config.yaml
n_layer: 19
d_model: 640
n_head: 15
n_kv_head: 5
head_dim: 64
d_mlp: 2560
vocab_size: 16384
activation: "swiglu"
norm: "rmsnorm"
norm_place: "pre"
norm_eps: 1e-05
positions: "rope"
rope_base: 10000.0
rope_fraction: 1.0
qk_norm: true
attn_scale: 0.125
bias: "none"
tie_embeddings: false
parallel_block: false
init: "uniform"
init_std_qkv: 0.0135
init_std_o: 0.0
init_std_up: 0.0135
init_std_down: 0.0
optimizer: "muon_variant"
lr: 0.00128
beta1: 0.95
weight_decay: 0.058
lr_head: 0.00169
grad_clip: 2.0
warmup_steps: 0
schedule: "wsd"
decay_fraction: 0.864
decay_shape: "linear"
final_lr_fraction: 0.0
batch_tokens: [65536, 131072, 196608]
seq_len: 768
doc_mask: true
train_tokens: 1175000000
steps: 10095
dataset: "wikipedia_en"
MLP neurons of a small language model. Each row is named by its layer, matrix (gate and up: input weights) and neuron, and shows model dimensions 16-207. Each number is 128 + 24 x the weight over its row's rms, rounded and kept within 0 to 255. Numbers have three digits each. A neuron's up and down rows have the sign that makes its largest values positive.
A block is one neuron, or neurons of one layer that tend to fire together. Before each block is what it responds to, as a language model described it from the Wikipedia text at the highest values.

Intransitive change verbs
L13.gate862:159087122164161127097108165114143116098130120149089137131142154144149136092116103143133140158140131171094112096168142082122137106168140193143120144095061122167162147141136113131130109097134142138091144119086085151161095160162131129159090132145133145095101133096148121126129117151139107152110158105148096152125109119122123157134099146089189186144116118094117144125150161168150140153101094145147158136127122114154097154147128095092176115159118093134095093130140089129159109190135113151124078137119104144148142145156139174140119163141140149126144133173119108133142174142133120141
L13.up862:166112125139171132135107146151156110087157121118092109198133128151141136108111107173126141164140105151132133109131117119150139111129170159133150153140097133130145088131147124160136120132099142090115117086118113099124097154164106104136106099121142128119128110164083118133156148156123151121136154125102133149138100143088139188150154135107122129148115069153142149106136134157184134137134101128149158119127122159165127154182102113119117118128083130109110136151126112115132059126147131156125141152158136121131120124148123162152182130111135166122131149126116157101126138135135111139
L13.gate1278:131169127160125098126144197093137103140127103134121137154152137122136144082120163132164111101139106155142126146066116109128141108138123160132108127161127133143154122109132154161090125139115086126140125127091129139097165136134075131182109138142075114137141114131161099109202144122159114151127153099162125143142148125110112142158132155122159132173140123133127149128167092093129162121159096102152115113140152062164133093150100151104138110139099142118122111132133132093135119137138142117087088124138131140159069138117154147126118107105131115123150160088115116149156148129152131077
L13.up1278:150102107094128112154108132124175104144157090131157117120146121137130138113104138098144128102137081167118143087127121141096135115131107137168121108102098116115113135125147091153078103143097131149073138113123141122106113106100102135086114153175114121106120121112133062144140111129168144159134120125198161124092117142082084097139171134114135060133131143152106132132101139091136103133105136124144126129165129158111154161135097147116128138088091116113135176137129079118175120121107124146147127135128162156115139157122106122184149146123088098098159155137154114117116181126182135169

Directions and returning/continuing
L3.gate825:179147117092154148146119119122114118147113117106105152110135124107174122120081106164105163140151079088110127116157101120132139095108198131141145102096097175154166134142184150111108135108115119163123132144171098140088100137104117137128123178137115160100098111083177110083151097132121118141125133141185081116100162140150087146127099148130150138096121127128129167078125088120145131156150097130127104110185113148154163137133173147132108085095173137130187121139075141159100129090100127131174106130121098111147139126091142145074137142103139152150090151113124184129132138130110113169
L3.up825:134050125153134125171132129118138143167189122143085158105115121139133124134139129173216092132136169169110120147110125101146157159119151128162121150152172114088096087120137110103143151150096099098159149152153158118098139111114111125116110132094105090123120120114148146118146161113140128136142124116154117133137175100119180103121165123151145129154109130121125144127119139134166089148149141160163151165102127155111124104139121102142167158150114136156123097142118129172131081100146131127102116095123150095131145121149149138132132163137113160187121108126113118121147129186145127107
L3.gate1213:145146141090147102145108120117182119107102135167097153161136124159083110099091148150101093145154088125111155121142132135101160137132149122122147077158106141135108157139182126115157108135092117079114168109113114112126134154109142134122162115122143086140139149117129096113120168096145144159152080136131156135090087087117108139082129099154164128144190104153103136112112106133093101143153146131179174103097153093114089108157089110151117115119161125134134125150169107127131117107153118145097116135137122120163111116143133114144113114111092155153116151145143091119141159124113138112
L3.up1213:127132129141123104135125124128148099129077122139108109158170149145168154113177134165118155113137131125139118144137151125113125140143134128110107143109096171139132138120187131113107138140088124144156139100093180132136158165085164125091091145135155084137146132134139101119138082105129127107154105118152161148105090134092140108110174142127159144119142137129139169072082097148113117168151152079125123133169099162127143116156117124161141158120151151116121114174127072178095132165129115152114083140105097137103142127146128157114094138106115134144125125123158156104185130098139143132
L3.gate1288:135150138112105094151134127132125141084095137136126120085105153162116132115123093129139095183119118092114133127097144103125157117125152151129134101079165139143125132143109137124167114145125108101105133145095142141118129122138138116143121135146157143092122134111078107142123173147131137096129139107140174156101120133077136167120157132110162144086142118072102102094102134164107202063138124133102111161106134173133089135116090133133098095169105167132120143115147110121096076163128104159153088100123131132112163128135100176141088127145161141147136136126081119084129137123091157119
L3.up1288:140144165115118098131131153137119140096089137147142129089128129170117144134118112145145106161129132104134116109088147129116142124117148145123164114100116136151120103183094116151171114158129113096117132158127122139110138128123151095125112100140154117093137140108107133126121166170140095118140131127133142146105122160087125169119130123135153114077138110097102089113104160154121195079133117149093141151090115170136098108116118138123090114169115146125110144123123108147092085135129127170147081107114134123130148145128120172173095127126162124158117130121102107119093149106075147139
L3.gate1587:158101151088123063051103085137131109131098128137113147124142113093142080154138153141117171156130107101126128099098163144068111115099120141135135118108054160130130146200140131166079128117104128106136142115087111091123181162132156160129107098094161118134120105152169107112105134119144119141100173131100132114123122090118123109125124126161186149135084142168144130090136119150151108109133122082148119138150132145144158131131113114124141173110112099104116136132108114144159119136117103124068083128144107144115130139150112083128095109142101165108130115122122112152143107109183114116
L3.up1587:146180132112134084092143074137104110137119136128126155137137107088117103091134162135101161131120109135123163132088178123067156091088103145106102125118084119157149132154146104165094103115114141128144161097114074131125190115123142138123133113135159102102155108149164098143153142079112127136122161130131148120118126129125133075117135086127166132150103113185128118128171115152150114116113106117152135149118128117112139147140101115086167117110138158130113137119090112142149084136110109156077117116123162125145110136149105079136120119131104136143098140127098106144130103121154134114

Number tokens, esp. COVID-19
L3.gate64:174129164149100126133155156141159151075170150119139107181133120128086127156127138141129135135145110176159113110072144105121130129135132148147114077171092140102102135167102131160126094106126086137089121141093124143120153129146114111100122099151151080120128109161096154136083138128128117151108134097121136138114125147126114135143094134129101106162095090138120116120161100160119113095173136139148098123112105116137128157089127136074146121155144073149127107186161115152150132117155126136145168118118108118120124101146131127096155126095155128161127105118096096178102163124135146097
L3.up64:144139128146114131105155153082099131123135119139118140137095141118118111147165126127138100130110106213098122087164130102111146120128143126121119104118113131134134149161072122126127168110109088138098127082096127176124124178140124097101128109157102146151128160158117158157116152103163148079112104112148109125105108131093140125111125103153094131118112092157163118132101093123105139134131118121165151105137110105150134104112126097127110084135124098152114112148128144151150155116116129161097130136136132107122144154106082170128115123114114112149152084119141166150137155105142097107
L3.gate759:163120108092098125105103103121125158120156130180122110112100109096165123108104137141112162105112125177112134190139123138167136130151109139126125122128131150115133135152124134089128124113108097154137173105115115101131153160116136101114124172084064098171091116143098127085124120144132126101127098145091105125135133128152172159127094129137136120151079097132150131125140098166146136139087133139157122165107119163097110113156136137133116152117118147128119155124146107134158103143151101137109093075124116130123088134120132122106133087124090088137134124119093112101118149086107154121
L3.up759:178146122130112136152094073149134141143165099181115142133155112095102129153121102142093182104125129151167113153111125149125142091154147137135096117121115117114171129148177166118133147124154122155112162134113118126118131160109126128145147149093135078178095127155131168098117106160104120157166131138093132115106127120134205100117109111151108113122132072160133135144160090090134157152144156140148109111137108136124120163146130103101182120129171140101091105153150093100100121115120097140127131141106153196133120123129086164129151109101067080130121113085144121112122140112147089122
L3.gate1927:157097110110139138097137112160127135113143127118131133097162095130119115150126142167103142133096142177104106108140138113137138144105140155124146108123136100128084121129098151131120161156138137160128167127140150146115122131131161078085159166115141144127139111155113132141104155126131107118153115123097123147082143120162117097125139132081089115133124121158121138167129132079119095130125120114143146132108158126134132114092147102125126165098144087104077126128177111169156160155111118087166117088097108089158129096132149148118136168122158135144108120114182125167155131136135146118
L3.up1927:144102102105135103108150078141156128120150101133102107068150119134108116147113132164123138108108085179121118098142154145121130134150142147134126113087160086119077140117107099130145176157135149155134105107128156161107145127140141110076111147170124113104133131118130150159109107154134107114159127140147140134096145137128105135118131127091133117157150119146128155190112110120144108141146130143152133169107148133133109106082154121161134170148117065094087098152172089167156137153105130093113136099129139086154116135140142138098181174152138119144092137139159115135140192146138109087
L3.gate2094:143147139150094142158119135123179156132140120105134102115129117182158142135105146096088114132139163155105138103154119131124116146136108140109107153116091175134131134135136117169106120145112095127159099162128098101144088141124091123094139154155100124136114121173149134104064116088131121110129102133165137134133157121134088110120135052114148133175150121116112174182187135087109097121121088102093145114151152127141134079089143126118121105166138110126095116158135108169136152101154083121163128148121111129161095140151067122154093136119166137142131132100105132134165109119119134108
L3.up2094:165135128111073118120116150093138147128124141125124098172153145113146164148113159120123172116160140128140141134156092150151117114099090116142130150104141130119104122131125122144131113129127111147148154124131127165152121131118127097091125119130142102146108120147142113084110114174118145110108122094134109135106148157146174119096095117154148138148133093121116122142115094127135129168168186105115134146141136159126135137128131124105153121103157151146115110164124136144120145105135188181186122134155125158103117147076154104118138133169085132119103129123120160117139158152142137108

Range connector after dates
L8.gate362:135154129099179150071150134146154096110119110151137115151120135118120147115092112118130153142121140149093136164116144080103163123079139168156155136093106162140117136107097114131154129163136095178109097113143111121119142121142136138124149132126123129142165123121122037130096152129148134132106132157066119148148103139089159147126118099137107102138109088086127113149110074139097151170155111154108126108143153188108108094112118136089107113189144155135167116124117174120120118127129162163131109128115138139144097079117085109102131118093110157115178138124135161120099124088119092106
L8.up362:122107121168134151178108157123144147136115134131131139125162137110144137107141126118085129131115190110123118110086130130144134140155103113123111139110073118111155141116077145148125139163116161135126111106128125147144127138150144083120136152116161121125120113151073104153110120115098093154187182158120131118152154077086173113098137126144120136141180134109144130133130119126129146121128104164137103119110134164107165115095107174116133131176101178115167146109134105171096124089123120114129117135115112141121146097140141120128154151094088157150167134124136132151123134119102116114
L8.gate545:180129145132110145135114144116132122124159106143128124114158139067110156165119103130145127113102110112104114118105102122155193141129112126130110127112112126148162112148134108104136145109115121128089110169127124186141109165119117163149105124107159129094136113093145131143141146115154090147097126142104131154141109142161117122126120131153113103101138139101123151132150164138145117152080145129096136121127137151067093141081133122165115121128129132159108115129140109105147125116148121125139136144131182124120119133115145157156126130123129124187125111178115155141139122103147147180
L8.up545:119132125160105179142156104103124151115138120122132128076169139138114134091140113104155159121144062127091125120083111116144176087115160149113110110126115124144130156129157123164143090127143133166079115147123136121124173099122139152135141169109100153081132144131129123125101072122092136140129135140100115131105136148110128149116117142120124138128143116062127152159096177128071152128139154126132166093115158121150121136119126098176116142127166079183168118126118106139113132121137140152118106123126158094121115081121146107144143175114172146149140118080113160068113173114086089146
L8.gate920:124133113127142170123126144148176116144142106087129122097196162091120114142097120106137121131106108121097090113130152137066121132121126110120153121136117144145172098089124129151113157119154130124137116115101127141139137111074155129120151097131126116136119114126092131123170099100091122184148124096118124144155137118162116163097091126137089120175085116133060072143155146122134133163102127127126125106095112070104162119120146124133127169147131147188132157159090147104114130116140122118150137141165101104158175110171128118105104089140113122138131127093134158129137111134141107137
L8.up920:138079110118091120127133170148151114151129114126118140105130127095132107136166122117126140141091113113120132112129136109109137114115115116166127128166139130129145151121155093118116118106112152176133114110127138116157160134133177128139191088161159114113131171098158154173137173120117139125124142116119157140122139149118105157135124106162134111108093113088118090117140116066106128137161114160121137153093108112094102108046085133102135128094106110149120115161116136159070098155141123127136128109144150154083137152189172125137165107154162040105102104132158115127117146130156135157
L8.gate1101:104125102152129116087121115153144096170098108151143084132149078121114151186161127136115150148120116140118117162135191153126061129119099117105117129113061124116136101119137115179170132076132143143147144138154154146136113112152128091161105103120098146126147131133146064122147129134139127123093144141134104157147114143110143116124176106139077096154153138111102115101136130156106160117097144109113134103127153142146104119112119112137183115111123138131114124093143118126135129141129151149141135136104168126140103119149152150134140141132104137092159161111107207172122211139117123099
L8.up1101:114141151117137123123133108130161133136113125118116126128137112123123174151129109136144145134136124120128134093157151095129124098129082072148146119110141104133109098167103100113136132141159119135127126137135123108118158128117128100113110120100080143165103137140162131124114138135161095158128148138131093121146148095116178156076145135159144180112096153142075118135119130173081128166087110113099147175140111116125121122133119154148193118150104150146131114108102096119121155141133140183154102117137137149122121108174133169140141151140108100103136118109087102110151164096111130129
L8.gate1588:140142113102139127131148054135128117107121125091146131133146092138126125150162101149122120122107162146124122120137077080148136156122151129176144136140144178108132130117144101088138153121188103170119130080109112136159118159141107107137156125177116115141122154160104137144146126161168143157131173153118107133145117131159139118132114134143127090153134138148115163124125133143095152119145102125090136157135115127103124147146134116130148121110154169147116123122110140135141135134122132094160139120139155090079125143131144121129159146096147082170149116164114104107126093150122113089
L8.up1588:123124138139145145117116122160100102117143139100134132121102177090108138167140119123145110121155097147124171121111131136140119119135173145159150127101165110133177099142141104164103127179133118166110090091125093119097166137171151123137134127173097089131125167143193170128100139152156098105087120115089126104132116145127151114099157136084065123110153133101154124105120112096164173131098170152105123132108123164095118141069125106150107126136107119099140142111123094109098162135133113159129153101131135106085139148135163148098103136139139117123177097135114134105130095135110116137
L8.gate2324:130152101089120126124098135154121094106144108119081148145122175126093130145085131122163152114123162105121128135151088122100129159110131114146168143120141116178101103138127139170153122125141125142118079119128099130087110144149062067116132114192118142119122086115123090125146107085126076138103143129107107063094123144157151138095127160128083146102106165055115136103141129097111136150098134129129050109122152129123124117079145148152130147108135125156106147152107114074096141138129167114163140126122151155154085072144136131125116114114142081185129125125071137135114093150115121175
L8.up2324:127112109156134128130200147153139142107108128149154131167116080150130136149139099170154134100095135135091143145108151140140129110119109160153143149100115124114161132147145052141123132126157125140115097140097157178134102086106152160151117151127088157112139123096137114126121115171111157116160149071137128152184129118114109077148146140136164178115145159120119182110140116110136130103105150112114151119131146136128076114131106125145176124107156143111148110104140128120104137124133123120126127127135122128127079128150143122132161083180128122109156131134138122136195093117162151162
L8.gate2343:161135127127135101125109134129133102096120123157136114086126154106128134135133108164085120133142140097145103083137117168112160130146163127106116134124078116147151155122129133126124120130122168099108136104146094121143144124119111181107139152121149117119130141092126119136115130163125161151121152111119132133118126129093149165122128142106121122116155138116119130119076170108161125146069084191104097126153135116129152158155117107100130152059096117124163175104085142113117151127149189148146159131115112145114124121157113147152143072108139131153132141125081138096118143124122145165
L8.up2343:111168150141115120125124131088146119155147100097123130130082136130143106152146138106102140125148135169146157156159132145142119113123146130133137139118166155067147118138084121138140160142140123101160125118116095138168139177134089123150149119145089145138109133133111124136159155117124125148096111137102103153155118149139184125101151155144133109100129166143084167176125117149119109154119146158125119076143141126110144124085103141130108154109134125138195133145132153111118115109140130161123133118147137106108130137129141141123103154131112132164149163166123132137135132127153091095
L8.gate2528:119146119089138097100128137103151088120093068131105147145143149131200146139119132124091089139134164123065130116163122083120147115153127128136134114134136158134095141167127143095118124099144148112153111096110115131146093159090130113131125149160080132150131113147125117146180144171120106160115102143146110093135152118160128068103145119139156132143113157095117095124161121137123092138098163146121157139097163098082104142099130075144135147152163129161133103145133112122150138182137120097184097115152100140143127111122180148142135100139141123108124099135121108149147151078092100139
L8.up2528:133145121120120102088153123129082119114134152108154124162153140127148124144129096133107131140128104125141102150121099186136134099125166098084163167123139112122150117175121135104138119149162107137112115148149103128132130132124165121139128113116101128141148156144136156135130143126115140141088153122107136147150137091084149086120172143153114131101122131147108149126136072156195081140165094119079112095154107130150127131138113162100157117114086144154118123143116133147114141158122157101161113124129120124080140105139163129131151104126160142145102104114124167078105162115136103120

Lifespan death dates
L13.gate359:139148171112110120103124123150160137087169165094061118127147125137133131124176101104097127128139123133166129102167140148175139129090093147141110118076140109156118161154152098123175108121159160125122139165105112125099138099196141112151133116152105174167138085150102102113151132143139135170133122105192120120154160088127106136112105085161123113104110114089175143105118139124116129153097111117157167116169152143111132161124132139127146153170086135111111174147115098114144134089110129127136146101182149071139113140127109120146134109147122123141145161142103165106114127144120106078
L13.up359:158117132146117137088132132080137083124145138114127128098131098132105114152122093124138197129150172111111130094124140102148122105123132108119093165126098135094109129163150128136157088139146131153132152126111154109147125139151142110112141153110131115100135088139126151106153111146185130143129118095197086109100141107088132110120127107144115147133156115102097176114128132128079145103107129162127133142143128163167159189147127085130150097123093185124122123100131121147126124087116123127184139134125131094141149100136098104113129100166117125174135129127108162114091108147097096097
L13.gate2333:138110143164119111128150118138127148153156132124177142106111126120161168159129154119138099144112137119119117128140175128153140074108107112088128121146132113128125158148114107131172145147142110125138130111101167122125168075131139117158117126142099106143109117103142104067159153131121128104129089115150093147093166095133112167088152070135106134157117095103102126110169096143157096178135120165131091080100178163093072126114153127105148099096137157121148140130127142147086071162123159136129111104138150142094145110117121103123091112143155134116142147147125103125065129126089117126
L13.up2333:090142094132148135123103123155133132081113146097113146166158148113089095128156100153116128138130116142172151145092090124084120130124119145123129088156157124122159161111147130104125106139190149128100134138084144094123085137143116125146117109096112129101113126149151125141135181138135126150166137135096100143106121167117130107171141116163110154138116110108105144144110132105150094159110121106129095108126021152153107118105130136115151153138141107111105144131139159142152143130118144131079082153164107079145159103115116147133118115123175122140156119136130147149105090136093191157

Movement and direction words
L8.gate210:136151117145097101138138101133098138126119102102141127142135133158153124102091141137118079135122103145184110096139113094162128088129127143187149098180114122109091130126087140126163146073158164156140139146100132113103091135150121143096129186146107106070142104141127080152130161152105132097136150147090139089100087134144095133113138173136130138126147104123116164179121173152162145147103155100129106108102151083142102152149159107146166119105127155177136146116117108153156106141131139170128133116122125178091149140114128170118135102142160093106138125112115097136109133132119121117
L8.up210:146111083122147114104124112128137162118070159118154133132134136139149127089146176161146119097135120191109119100106117140111141090133109131134124143149154136081104125153160137115137187090127149083142112136099139112137134102123112153099135120063086135126119165165138139111148115086139131126135109124183174121164182099121116130152080078101138112128133161098114111135124108129108159118119133110143164153178100160180133130111105148126131131156104089110126155147137146163097130115140091184127156158154120051161092161143114094117137163151125163132101112086119114132149179134130154146
L8.gate565:119137171156116116144112133129169124149108159103169113130135114118103147124100121149158116143132145135195137154116095143126153147092162129166080105131124141145115098130160131159089140099150132127145103166120134194126143135156139145114093140156140107141122125114093107138099129108073113114132115101148132123094123105148135178144128138190147105142119158168127144103066172138098161140160160066078150158124130116151124122105101111110110115134098110137138142121104107093113105139098188106113116156116196155169119121112155123093145112120141171108130129081100123165132143115132165158
L8.up565:115153160129096078138098117126136100106148113151165121161151139101149170102155094125150154107170102143149157139143096139141127133123132099107171081102114130146141090127144128117129110131139183162153093128134143168153138117139112151137121118186139120132095105101146044119119136091121114149152145119134119144118147135169148130168115105156136117100130096158128115108146124145125153112155140137148135173078138145155148159115161148078154080096095115117122079114135128121131112122159134161108097132103188171103128175137115124178124127179107139079128133086131149124090127125092143123
L8.gate581:076169122163144130098116132156140148121164105097129129103137105100115125100102103173158147102116153157099131127102109113099168126159112140094138109125145143124131135105161137109123104154104146111100117135153107125116147166126106130104148122151145142091127126106146108138148100111141135135126141111125113064139144167123200158169153102041129131147096116122119185131131121131133080121141105127137126151131130149185162156113118130125126134169123094156161163157130105123136143113089069147107112135114121105150163165140121160118129091157151132118139135129146127155179158160117138122
L8.up581:124135130124087092096121119156153118128148189126135156165161124125140123128174117184160190117144137135127142088126145088160138185133107113115146124110149138122103112161165119109122105141119092160140148067130184110114114105145119126074139114142108100124108144146142125126159116067112155107108109145106127110141143130123149110106131097133165119144113131123141125150126139152111092124108156156119090142138094168152138081105150107141135132141107082134101153171127116135154090143139098120154130162116123106119133104122139147149148137141110105148113098130129123129162139099156105140
L8.gate834:113161139069120146144139108108147159130124110109120119131140108134131078091095170146114155126092097110143078154188107146100138145131088173157126137136104175122126149149104062137116113131148119121117140142174121123149112128119147129145125121121130177139113125140135143126137104145103093169132162114102149104148099136110138125109158154165160142174094152109112172144124128148126130120135120108129117123132087137135115120130166140089140099128137138111135129110144123142108116176110149149114130158081160158156138134166145125112084137184119127088180110105099130136115153128104117110
L8.up834:149163166136160100153069140098158135114123108106139144152133105128127150127131174121134136084096124129112136122117130123146090092158089115152106145123121143135131140138121139111064109102143085168133162136123072113153130132124159109077139122115114092177126086151136134109145149137087089119147101123124139161135058126177109168147099100115144144160126112160088166110094138145116139144123108081144114112123090116161128179109135153180116127149162157149087156063149156087062133101148117169114103132100128193134126090158126143103114139098107110111147164160171155111119111108124132132
L8.gate1626:116130115080112125115101094115121123102109151137183142143126100109153172107160138110161146151135080113135170111135114162097147129116130023187093134158132129136123150097140128109142127182158136156117143140116130164160142158164142138148137169136101105140096116120158094138107113128103168149173152142144129117105095118127142149097105145093191141129124160142120130113160124133141167121156153086145167158100112140099117195145136173155146150137155120183129119141149112142127104143059113148161103131071126146133117117083139107123127150158169147091126128099136129127149165164109134086
L8.up1626:153104137155167091086144120154174157101117096090127147134102147130112144090160094099102109115136157130116141122083156154106117133156157122144134078121138159106117124146124102067128107170121131138114116095153122129107100149143128106171157165110165118165106119092140052134115117105101119130116112154164134147121073128134149123107155118127162115101124102146120092140124121126120120156135152128095157188105102140115110148138128126104154125153121158151156148148130123124095137094126126108137074165149153178153174143158141107160137112157131132124096122141053139140115148140079132153
L8.gate2223:142140169088112126137125091095146114098121118113101131096150128091153116092087133155108153146109137133154154124090099110136137138166119133148146123131133134096097101129154113107085140112099160162115130113142162091156110114134148141139162162149150164096143112068106174119151129126147143205094119092141127083108157154150149140146120138154142125083174106144127149148157133087172110162163129087154144070144104105128146123101099146128171106138117123124117142128112101160103120103130121148127111155172143108130146158154175122178130120139131113129105132135118121165105114130143102129
L8.up2223:113121143089100108133137123124104117164088129149084140102104120124145174127119163152126119120089106150104121111094055144137103076147127114172155102120119148091130104150142131120110108115138143140101132121153161163142102148137130111091161161102171182117127116166118127122145124108139101132115091130116129108128085164149119172161181138128104104146135118185100115104112129093158120165151161095131154143153155150086113118167110108110132164108161138128158099126087166091129168128140185139103140155148143152099108070144156153139122106163160153113122162117108151102118136150111142160
L8.gate2251:130169077136149110128122131122118090108119121123130111122132101147130121110098183121082124138122138114125151117146132138133151139159157164097143072126125165143166121120142148070115111126158124130124103100088126119107096137153086071086127088177171107157144143145097110104131121151108144121151128139113146110126154110157119116157087114124123091118115116113128147123075124117111156142158118112142128172113116106193129136157089154100167109141104134121145142118143110107111103095094104119112137169105109122126153124139103130129137173145161147137108121132125098122161125145114164118
L8.up2251:104163130126094134117138116154138092119138093105141132128129124115133163114076153107143167104072140093113147120129102104128150130125173131088119142144116158116131140132164143142137141132131132104155122160102106160097114079132124092139120080179128139143126128119137084131080116138083109144140151124121135116117125132119144140108112084171158135134119123108134153098127125130109120136187098102130117123078104139183092130165088128159126132121094164153161124098149111095074117124103097165124107132068143126134116094164105133111138151163192139130127122123123122155166134115126166150
L8.gate2513:116103134108130125117131119119119110116082106167099117146160121148137131153114122166142100111116142127083117174141134132130129102134118134128157145114133158128126097165153096113216114093147095122103096114138162140082130141150160147160084085142121192128150152114126155096082095129117145160152120101074118125100117158119154137151139149102158130140120136110110141095096127121089137126124116119129117126119154103151074120137160144070135153137129178119168083078140121134124104120133111103154100128085109145114133162112130145122165100131115163149110121130118151118123135106138135118
L8.up2513:134094200109140141125140088122135116165133156145139165133144131087119080150141123138124149093076163097169138138151110125116148115118166115124127143162169108133177108142117145113121101087169128139123093121101110121146183094150148116111143105157141152137124098141158102151141114110100139112120116098119104126127148161133160128120122127145135150102113143130148164129132150175156103122125137128139130144152142135167137139145086133123144134082104202134133141133111143160144077160159098094119125129136178140111132086106148090110126104117163158080109201122130116181154165116161126146